python train.py --d_model=768 --n_head=9 --vocab_size=15351 --activation="tanh_gelu" --norm_place="pre" --positions="learned" --bias="all" --tie_embeddings=true --init_std_qkv=0.023 --optimizer="muon_variant" --lr_mult_up=1.28 --lr_head=0.00411 --warmup_steps=200 --decay_fraction=1.0 --train_tokens=769100000
MLP neurons of a small language model. Each row is named by its layer, matrix (up: input weights) and neuron, and shows model dimensions 320-415. Each number is 128 + 32 x the weight over its row's rms, rounded and kept within 0 to 255. Numbers have three digits each.
A block is one neuron, or neurons of one layer that tend to fire together. Before each block is what it responds to, as a language model described it from the Wikipedia text at the highest values.

Responds to: Have/has/had auxiliaries. Forms of have (has, had, have, having) and possessive 's/its after a subject, usually before been, not, already or to.
L6.up104:119155147133091142078128112108169141126110097179108118088168089123170144130181134184130133067140094183123113139136149126115108152107163168157148161131116151108188081148167092178174077168179119141106144099143123164134121123117120079177221187170155125131113074171150091147165130096123109127
L6.up198:186146140098141094126120117147146108127106176155136073121189131058105124195155095119101099128132128105115138094106162169065137120048127127093161193127163127109138127145095177089130125090132171100169133173115106073192107109121097161148167163155137092142161125134103173163084123155154105121
L6.up398:101122148120089153160169189113126149148146090125177033101149059168069177144136128219086190066100089099093045166109162207120117116090090090171127127163161061126106154174114190126125158122118091116130100136118162145096123153180107180120141154071105115131123094142093172097098134167135162194
L6.up1552:138090102169145085146163191047160162168132170131165089130182107045075162104130115095169099078097127104110153093142114169111152149117158151112133186080167110174103197120180132127135143083171173093100161080093138118123157097138155154163078064153072172121108061131195116165100122084101137109
L6.up1597:199143092114168145124097136159091146076113169189107101106117142125139163112143095153089154146140121049137086158134172103123114087148174100111177095171083148152148124164100078143124163098177095148109182088118163150132135063155116135145147163150069147095159105081115144163117110162105087204
L6.up1811:144107135096113167138130118159168126135140065128161129087177160141172172092112122129147149149103083153118178096134159151163174146168143120130203088029148121172148071214119148096153219175089128176167074145188178092045145126129136157096115140082100111110143164107075118109126139124143119123
L6.up2218:145134133162097164115128134109149170141155130183132119127126096059125149130179113106108146172086066142140116135158112142163136162103060171168102131155141152216130108154105138178173194148146086110114089136070143163131140135152133133121125102069130111128170147160146155200131129159147145174
L6.up2829:186182145144116191077144104129127135124176180137159104163154166148130166121144095062055169173128067066127173133142140142105124094090065160130199130152135128153152117116112099136079141144145139135119111089156179128090128144140123163137069101133087124126102120141088161072151126137080121206

Responds to: Membership "of" preposition. Prepositions linking a person or team to an organization, chiefly of after member, part, commander, as in a member of the board, part of the tournament; also on/at.
L3.up382:131148167152063180196117144098135205090106151120152077107064147091161160090106098187123098091161148135085158103130136173092123137103165122113090124163133106080135174119112114168120124140143087134135068125108148148142099149093116110119140126124143138030133156104088148069088147134161143157
L3.up496:129115113130119131148163080129134195129131135125113105138136156155166104145177111166113144138146116136101139120076159159098098085127146145148185146105179143141091126101143132136167156164138061123177119206179110120098121133199095117093143085127171099141131151133084124124065116162162179136
L3.up2701:117127177163148113103146157148097139129177155199162135150156092142098100189135124146114103128068094214068179135121069125165153115115108170173156112209107158097131157098103127130123157084083110153108086128135116086137127107131104128157142082126104113121145184124137200090142092173130108148
L3.up3036:126197116130128114149125108147118144153128102071153122077136160123096156181182150131164093163161124099088129158111099110104094116156149147114180160127117178103146155139123041168160119102163114107166164190114200066108139094145125151150185110138099161084118151106118131156147141133086130097

Responds to: Table header separators. Column separators (pipes or semicolons) after column names in Wikipedia table header rows, e.g. after GF, Pts, Length, before the dash row.
L3.up126:162170116171098130148125110064090155092146157120132129124132116124180133142124110088174152131165104090128125186156150209121164184124168115128168127081106094172241096147146159136059130099183122113119114121168180061149114138134126162161152095139192129123154091109091165161127104092104144133
L3.up1034:104113110114056143149166125066117135074124168107117186136142154159123119153177114154126136104142113188101067138177121125137146125196159117123130206115136117113136088183141099140121103137114154071117132087101101090132114097128120150148097075101082061099132113130140155118121148120067105131
L3.up1049:105141139116165131125141098071114160077140100097140114134137109166125096137161119122089089151157098126177118107132122150110123094118128146122124161089114094080169102106129144172125098151140086106031103110122145165143113073135135083146182161143088107140114167110140113108131120134130110126
L3.up1407:112085096152131125128079170053123077137144124127129116102060104123172110116089178092099078075138145123099113152136133152180184157200138091184197137081167154130137110059137164109182125115102106172076134123079048123141139118088123107118155127095111138192131120155114151116143138090079158169

Responds to: Stat-table column separators. Pipe or semicolon separators between cells in Wikipedia sports and election statistics tables, usually right after a number or a header like W, GF, Pts.
L3.up838:114188113099125176134105107134099107105116127092133099127103138112075196156169135116147132162103059134121067102154081133121135105121093120101147139097137143156139131127088169098154148145147065117154164135089188127118123131087056121147073137076125115100092090143182142142149130171126082146
L3.up842:197128174139165185137085177148106085123094140165170112151131157126126046170087101122097153133157135159126114099162199080158163101171156150153142187144149118134105152160092126071098086147136168130150130176140098104107120099085131134151196210172135122117173101144118159126168153081116123125
L3.up1584:167121124122122102101132051122089082092141120107110122147166095164119130172119111132153122122149176142156144124179115138131133178126103088173179097130148155111117080103147129061095094163148145141102163119117132069164173072142125110200136105119173185085163131143085107061129141133145135090
L3.up2019:089118110179094153109142145109110103086150194159145131114114133115111128100175122094094163134123078101070099090115162164121145109140073075131147129158119114146158090122109115171116092120116103135131118130122123120076119157169098104153070125149131110090157132082171107133086133162110136122

Responds to: Row and list line ends. Line-break tokens that end a table row (after a closing |) or a bulleted list item, just before the next row, divider or item; occasionally mid-word pieces like "ig" in Pasig, navigate.
L3.up1109:104130062126140102155076170147168167062124106115170139126140146092126106076096133127123183133102145170106153152136123116137174129128113036121118132120150139161160084111062124172162122184139132130089155124191104083115161162168072110151102155125114121115085126129176171117124146080141126128
L3.up1160:158117117137089135084056156105134115149144110139165123174148136130082079092145123176130099117146110139148156143107118146138180109104119142177124080114107101140192120088134161166126169086169097120082165120128157124172142166123128120114087115093114108087139145129169105149158105177117100116
L3.up1508:081148135107139094139093146155155126078165167124161132143103118102157130075151135175097176085098132091153108118125174148121125145133169166203150095132120130135137148120151108124032163150163141097100099145155146145139135093108151109148073157116149161141132122102127074120102146069086110092
L3.up2511:153175147153126126101113101098177105094136151110115170143078123140110124109085145140104083165143152102122122144102088088092077047162110176141138092110042093134124134169061115071153146128139136113100190120118150088145168083145122115125155136155110125118126109085160086107084170115084111139

Responds to: Table cell separators. Pipe separators after a numeric cell in stats and election-result tables (e.g. 10.6 |, 41 |), plus occasional surname fragments like G in Gower.
L8.up951:174131112090179121104176084171131125085070126070139148142101155140125132114138093111183139106098115097126079213143151108094095162120125174115091070109192162137125170172103148111103114144135109126127114128147068122107083120125116163127135122131108111147128133080173124118200111106098101126
L8.up2243:157109122085136175153180123088070100153117157077112136083156086124090126031144104060118143132160046104155158187144144143154097158135145100173124159164130142142110078179145164067145138134149131194165090163151097108155124109151135148154149129140131131067227066103159149118155083133091186190

Responds to: Table header separators. Column separators and line breaks inside header rows of Wikipedia tables and infobox-style stat lists, such as GA | GD, Votes | %, Apps; Goals.
L6.up346:061129157109113157087110124092161151172154105101088142113150154143095048105084160097156107148108105097162183139125142143107168147204172118114100103096087168184106112076125154100091070102115065128128147133151122096115133113098112094161122134143120099114142176110186107179140119102112108068
L6.up1129:100139076090175085114106192121061123125099102118128124122091143101109153135128159146092180111113134139179108095137183128078082083091086179150095067107137137136119090124121088138140099158122128096109158133189122116116132149113178160127144133097125157108131110138140104145040190156129150153
L6.up1194:142103142125111144107107147182112128158141151076126126160135108165107125089183118133160147108083111075140111170107211140138150138099107103166151147156121185093092141134130109146144087156087130133124139191121123113103152071157080114174105169105153165165059136110126170150139145161146100145
L6.up1197:134094109097150145148103121115160145114145100084154203134132049156107086141061150134117205172144134140124131131203124112172126182121051099102145142066120184160150126123194129098166092101139166093162120142187047138148068077106152135113093128122117133153139137091141156167120112141179133106
L6.up1381:179107103178110106119066203130142143134115165162109089131174132156099131189119118123145185123122133138145105129158147153116175148192162177123075158064087141152177137116097114137158145123136095029169133181187147165129158104118118136130109172089062142086184152053138114149121153100123143061
L6.up1759:100081113085113104191050135085086116138115122159124147107172167152102165175153134100184164154167087079128096126051119183113147083097105169141200152134130114121124185105092137166102112155120164126114092112086128105150070126150093137111104104110123104093130076116096141114119120128083193179
L6.up2157:148132153138147120159096081085097166125107081098182164101114142188150103123148120079099081181113135121170144117123141123118072189045094092168174129118064162140094132146132135023109093157094120172139171134148155168108116163123063095087085117077091077122123116119132123100111095096123155135
L6.up2712:096140162148119143129081114115174151113108124151072046110156172150115142158135118132115090166166166128081066102144088088142187134077082130140045181051126138103136104095115101111129107107078161094130165112172069145133110133083126102103185099088123137109132142108119092133093104086108177089

Responds to: Cause-of-harm prepositions. Prepositions after words of affliction or cause, just before the harm is named: "suffering from", "hit by", "died of", "due to", "bout of".
L8.up419:113109142084090123179174117086172115168051149092145060151124138148133122156107121124128108155100095154169076194099171136172161055165129121158059069160127077120052160102166094104094130121171186171116139141159098168107152151104112158127123093143099137136044108072131095104140151097085161137
L8.up2440:148119155114126124127128178125138180076136107090101114110110122105123098143114148195128128133066167163077125098132085066128176115108177136116059164095077145140155116124088114110138164078145157155147072137072145094161092148180147154135127125166172145138143114089124107124147112131115184121

Responds to: Auxiliaries and negation after subjects. Fires on the word right after a subject or auxiliary that opens the verb phrase: auxiliaries, negators, adverbs, verb-initial pieces, as in has|n't, have never, has not.
L3.up1056:110152119189102187106151137120136122131129137184157125176131203099165099134133089160147112086114130135147118124146145124090191170137145154148165111163161179094144122146074089116111137216124142130112142204207116178158170221121134090191149149136175116094143169161099132175118180094076120063
L3.up1272:155081175142113104125139107140114133097114104134136118106113135128096175130155148197144159123156105114150112145135162218063147096132097144157135083092108187127109164109100128119120105141096105149095166113158157147072062125087130213203149154080098110158086145088170149093089105105077110095
L3.up2042:159152061146114158146145157072142150092100109107123088124103154153112152149107157073155124177144093138087174140169148107084110057086150077108155113152169138189119101083125162133174142148149172077165157120079144087150145163090137101060116176098067190202128113168147139154122101149131104071
L3.up2707:138170209157080178124167168104121140122119175080131146076101166122148142127156118101142112092134101079125154122215205146100122150083079108104088163123125148093074112153122154167145121140211106145173133107107124160157160108146115112156112078133145165169131066120146140152116135119103117124

Responds to: Post-determiner modifier start. First token after an article or possessive (the, a, an, his, its), usually an adjective or a word's first piece, e.g. fav(elas), present, un(rivalled).
L3.up1007:146082074155104145103142094142132112118160161134100162103115161159127100071111107127110146117109181131174136166181084137130160077155161147182124197114164180144144141066123150149153100118085162125151112125154106146144114143175096154106117132127129167115128159073112118144110130109093091141
L3.up1849:133184083147146111153177154089150170153143157089152162114171122061062112165143172100098088100108178077155098162160134136123122141144149222114128204163086180122127120065094123129127086195089154113144166147109141147154134081090114130125125115109151159106130133124138112148173193135138127158
L3.up2507:133140138120119092178101160082148151132121152113115092108170031142119129100078103104177099143124091098147087135161065144110108119148105124173165178139109160115141170083125082157102122129130139131175144120168141145117103111139068107136077166104095149105146184113099048177156154173168115122
L3.up2746:169141157165134120150131164122105156120138141130131130127149095136072125210137041123095112135162098133123091170146133137099104205201129167166090086097106172208116116074098155117028134125098137149089143159120179171129131127136125105149117100144113175175087141127146139072099151074102186139

Responds to: Table row line breaks. Line breaks ending a markdown table row right after its closing |, often a header separator, with a new | row next.
L6.up892:145072136089125182176148108127168106132119084182157086091098105127178098129126107149162159088121117183140135098128128126085126151161173133133116105111148096160147135138168126153059160077177116091097101142140148112152074107108122174151172181147112130112113124051095113104024083135131103117
L6.up1150:165154123154117108121103118107158176137074098099127088123127106125127129119089078083075088104133086151137183115140133170142105162092171149137160106123155086130101095209108089118146098121144199145158175130128157097147110157099127156123093120161164089180153130083134136126145088159089110040
L6.up1297:095160119155119099124123083113155157120104128130217055088111107125045092118068139081114115100120132105181135145148114161170101112150136123164075117115151126166121164080184085121142070180156200105110186203100118092104139112112098082178121089153110142127124132177132088204190121102132088050
L6.up1516:154160083137135185154075117134131120134074207121149157113152151123107147147166113100135140114121112192119195119121135054129130110157137093129122113113121111085102135133068087146115169091203085107113183105119160127160150135123158140179139147179154172129084132116112128116125135114119116151
L6.up1600:146127114155109140057146131097111152155123069116162144127109113133145166160090114125174126145160119101023181131135136156136181079103143119148128105103157120168169097118102133148187136129104133095135127161129145145123080114152122152096138120084116177128110109076086161093140110032160065122
L6.up2431:121109098143070138144139113120136088145103146176118133079101081150127126146120111167141162172177108165124149182155120058136112100106121131154182117167132128105170101111085166198133173074120108160108144172047130139178172150094127145160144100167131114053146060119152122138117114166112121112
L6.up2696:116080083102127098130086063154160182166134052060090135079150131098089130134098102159135102091127147138090182132094106149144132091145153127066165066133076118096180151074112164199087118084155141165163167136086087166126086155115150145094175098151130118104151144182082124164114101137104145128
L6.up2753:138151112119068122130125144154115154180149136103140190062139153143085099150137118177056114111070146120086095189056136151155091096098180164075062122107134135085134093108084114165159111090086178175099124098148133133184094081122149127110137185115120114159104110119115085137140115074104124097

Responds to: Perfect auxiliary after subject. Auxiliary has/had/have, or an adverb like also/only, right after a subject and before the main verb, e.g. "France Télévisions… have participated", "It has been".
L8.up2268:127088105170088152161099115132192148124127103187103090080155152103124111114103114159159166117066051173183160145154149134091179106096117178129131071101088128124087113133180126134114119156145133126139175127115163106074173116118070141081160093143107201169111119173140137143156093126148155116
L8.up2499:085129125133096132113194119083124149186106154061125159144107139161100138181103080171121167131121111116097183073184178096085130107162139175093145109170159171164134082116140107144151142176108054147123140129150140145140098102109099115137164141108114122151144114155126167113160182132095152092

Responds to: Stats-table cell separators. The pipe separator after a numeric cell in sports career statistics tables (e.g. "NHL | 1 |"), plus weaker fragments inside words like M-est-izo, a-est-hetic, A-r-lington.
L6.up173:103130151117124137140079151143211071117111111112148144117138139089205170114112104141103101140194136170079117129126142098107067096170107112093122207161126143106110136095082165099123045087107130143130148137170108140118085130141084152143134089162132146159122105139057143008170077149141067122
L6.up747:130165100163104091110095158139119094113058131104147129140127087160187158107122128102156131161101134131187148082121195120099123176182117115085128130148126158141154109086102149134095136154150181098199130179140083130119139100103093157148088173058132175149138101138130143126161121092090095190
L6.up1788:146090124127144157132140090104181108179138098100120093094112071113219130094154129158118079104114114102142109114131146136128093127148116106161104163159098114202163167120082094177083103095118135160065175109134114174123124129118114142172111085138179124163144151159153183068123140089140082067
L6.up2370:110121153147116105113124130148153148178140128110115165157161138119112135104067150159108183172192132099081214152073180191115135163171202134125085085155108170127114155048149112187137116107181084116117111182148126075134094125085116152117152144148182161122158067109111131113107106166122131034
L6.up2650:097086110102121098132107164144100101177105152182148101083095111060107167162137153137128099179153091158115134112101131106115151137112136138132134228141159158153125055161149106119144165155143094130140106123106093085099151073136151170102119088110108092121129084115161143058180137115126098190
L6.up2805:147147151078149158171094092177138136108103129111179146159141155140082139197114154134076151145142114117138136107058175121091126091171166100161219171104065143173137152104099058129113153191178109123119110165087114060123150146124117120137140132129083110160123106090124177068129164139136123142
L6.up2847:116107092184166142149147159120064104127128206122136108096116131123068143101162147143101121122140084145166099114131137113123100116136158116123138128134115147191089116123149091121098099116090065131177096198172157113119059130123143067162168143101086146134096076096127062077079159152176129174
L6.up3057:154122134158102155127154153126113137159094119134157115165137143140157156090115097091122171149178132150127157115148125109119089103119147121096081143181097155162088108166118134147075086095081114115159121170141127104066052090151082117146191142186071145147133172143087132125099156156139108107

Responds to: Awards and honours context. Tokens inside awards or honours passages and tables, such as Nobel, Award, the, table pipes, and list dashes (the Nob-el prize, Emmy Award nominations, recipient of the).
L6.up368:159207145096124186111106139081089129113099138113165124132143158139164091128120139101145140106110132102161131120084035160139130160138133145111154164140137139107154126130147064132122126125091133159130144161082129130044089138129106153135167085141129122096180148189137143155119156120099109093
L6.up650:145105193136097107158121085176099090108110123152126135117151124138171147163104142124156119141165090117091141103143165181100125140119055176114121209118106170154140134112130140226107114066143148092138147096169124097128138104176097106123122076126098171152165152144096138081075151085087158120
L6.up896:122157117156129126190118183164199102129102080091131160106184137146158184095124157128142124126097121128102080124116124150139101111121122110135099149125079176119145134167154122138148135146161071122121130179186165105151123112182077118175165089119115091189120048158080149183048141102133165227
L6.up909:150129090119102161176155102129171149157080154159102190138148162096156120149112185174153122086167121073149102117142126150116072118127119114089055096167157169124117086098111048115090126132095142108160125108134104085127086082162087121112156083149124070115089119136072120131129096174172101123
L6.up1686:152154120167168120128090195128072147165113128121136111103123189084132231137189124138102064122166096103135143058085104137219068099144075124137076116176080152142132085104078138148142159130099137128081129133156198082090085133153126120150151110129193086109099135117174079174122148133108147146
L6.up2194:177161139122113162196133086151100123109092173125168100113065142116092144129172176058105140150178114123215178125110115147142153104124149102098110194151121182104151126137072130102160183057188139198133067063144175105166160153099080127125121062112130155130166163117154205152152179124139118086
L6.up2314:142098199146127172081160134133117116097105090148109099087145129118090141134189112147199116147086164127126106107168104120125145106131087136141154108170098119108066166110073115114113143121140121118129107163069037160188075123114055126061140150135139105133174132085126080099114104137144117082
L6.up3054:135136092119142130194110138152153100095148143161112126123106130111090204125145169122154093157145114115158088101114180110176111132097130103105097160126161086136128102070130117132111170087090132128158153087161110090154096098109165134180113121130077126120131086153102135122130155088102129121

Responds to: Abstract process/state nouns. Abstract nouns (or their first piece) after "the/a", usually followed by "of", e.g. the success of, the lack of, the growth of, gradual.
L6.up46:104096106173134193167162103122212118232095170088187130144155081155118064111089142127124087166222132106122112130115205119139127105117090133140108142045162136122145125108173091133107125101141073121150116110145160103146130117123110090148081168100097145113122156081119079175122187155094133137
L6.up307:115140106118094144070105180130137134143157121130106108147132107115168086159131190125161122118139187135148157144136130173120152172171138164151087160105082097151108158179111134130125152132101107118056083105070142107128121156182086141128127110109158129095108108088129135124090160192125137134
L6.up378:186119084105148142109099083117118115139156120157143124175140122138151113137169091138123078093095117084111128114108161197099094179121134156193116144196167094137090087159206077175118101160076163172159101175114177115072182155162156135121112061142138124154092111137141088169137142124160143190
L6.up1344:093140109123072106123131136125102113165093118124153109101091090170158134112118109126156148171102157154147132104125090093140108121087143125125142149183188188164148111094128125132124193094080154146134164156158089095139086145153104137107054143076149121115129203129121117049085086108084178160
L6.up1439:166089163120101159183146152171120113199058151129151094141068115097048093136072143146124098125150108136132124117160093109098149115130162154115133108191090088116129106195182175128100119100123093102131132095141066120142171098179148093155091100087149171129090135103071063134152091134142168115
L6.up2127:131070190097077168146112108167153143123098149145092121130094111151106096135136131084143153114126095120086129104172100151126103114175167148159114117131082145136154183089076142124121114104123068115071144099131108098127110121116145072113058124033107055120105129059149108184162141149174153133
L6.up2478:183087164131073198131131198143121138178098153090178093121129081138118103105153076112112168128179130155150124142077089092152153164122129140166173121138125179127111141134127142197148159103092126185158125127192154141133067216123124110146119101101093166134094165163065174165093109129069157114
L6.up2965:098120154134118126109145082116135155136106101151137118113120136114158093171092124133117120105171135176126117115142185137124207103128100131143151168140206110113076187079157132054121148152117103139156100097164068109137131170183172091092119168159091051142081163116036134146157116118142198130

Responds to: Table row line breaks. Line breaks closing a row of a Wikipedia pipe-delimited table, as in election results, sports stats and filmographies, right after the final |.
L8.up206:117131107154124082148139129141114132113124177109058172152146110121141078161138100115175146100142139141147129157073058071147169083167197089197156146136128153088112133140116101125080194141072090111118139102166076193122115211143194193171138099141127159121170123076070151150083145122142138201
L8.up328:108093076162134178132094124113106137148106114143134195151152114083103113145135095116177144168160170164114120129070078074180164111084162158128104169124152156137124101207096110118176083166128086097161063137147158080152110145111130142115195107162136156101132096113145104126174108110155148157

Responds to: Table headers and section ends. Final tokens of table header cells in sports and election stats tables (RBI, rebounds, Votes, GA), plus closing == of section headings and trailing digits of times.
L8.up1350:086157134111055150164123162161143118159086125090161094096117147152135123114131131096079119150117126138141113055089168165177159120183129172157137121139152106108065176155126112120112131110134074084120090077141122110133169124077118162150148154164190098085149126128148116109094099078138083141
L8.up2133:096141090079117102091043093156121130123086109094135117170104118143119134124143134101105137220168149089195132134095058170112156130109091156149130158107153090133120118172199115132121088102120089065135096137127115112138137109109129147166123166083141191145133104100097145164083133173150146155

Responds to: Winning or receiving verbs. Verbs of achieving, winning or receiving something, such as won, earned, garnered, achieving, mostly before an award, prize or placing in career summaries.
L8.up345:115156165114158115121156151072145121176101168112121140093168171092097161156151105141122130177141113109130115114113113197146056139164110124128098131119109159135092164127037115109087144076140121088114112126135125122157112093140097138105208091086135125103143049164165143154074147085148138095
L8.up2366:077136157155158040176185231118126180149124157140147136063159160125096122127151177156173102115203101130065109161112129177092147072158114106137123220104131143214158110123108078097120105108115184096163135137096160104085128128177114147117157110158188148154136158126118134154169049198138177092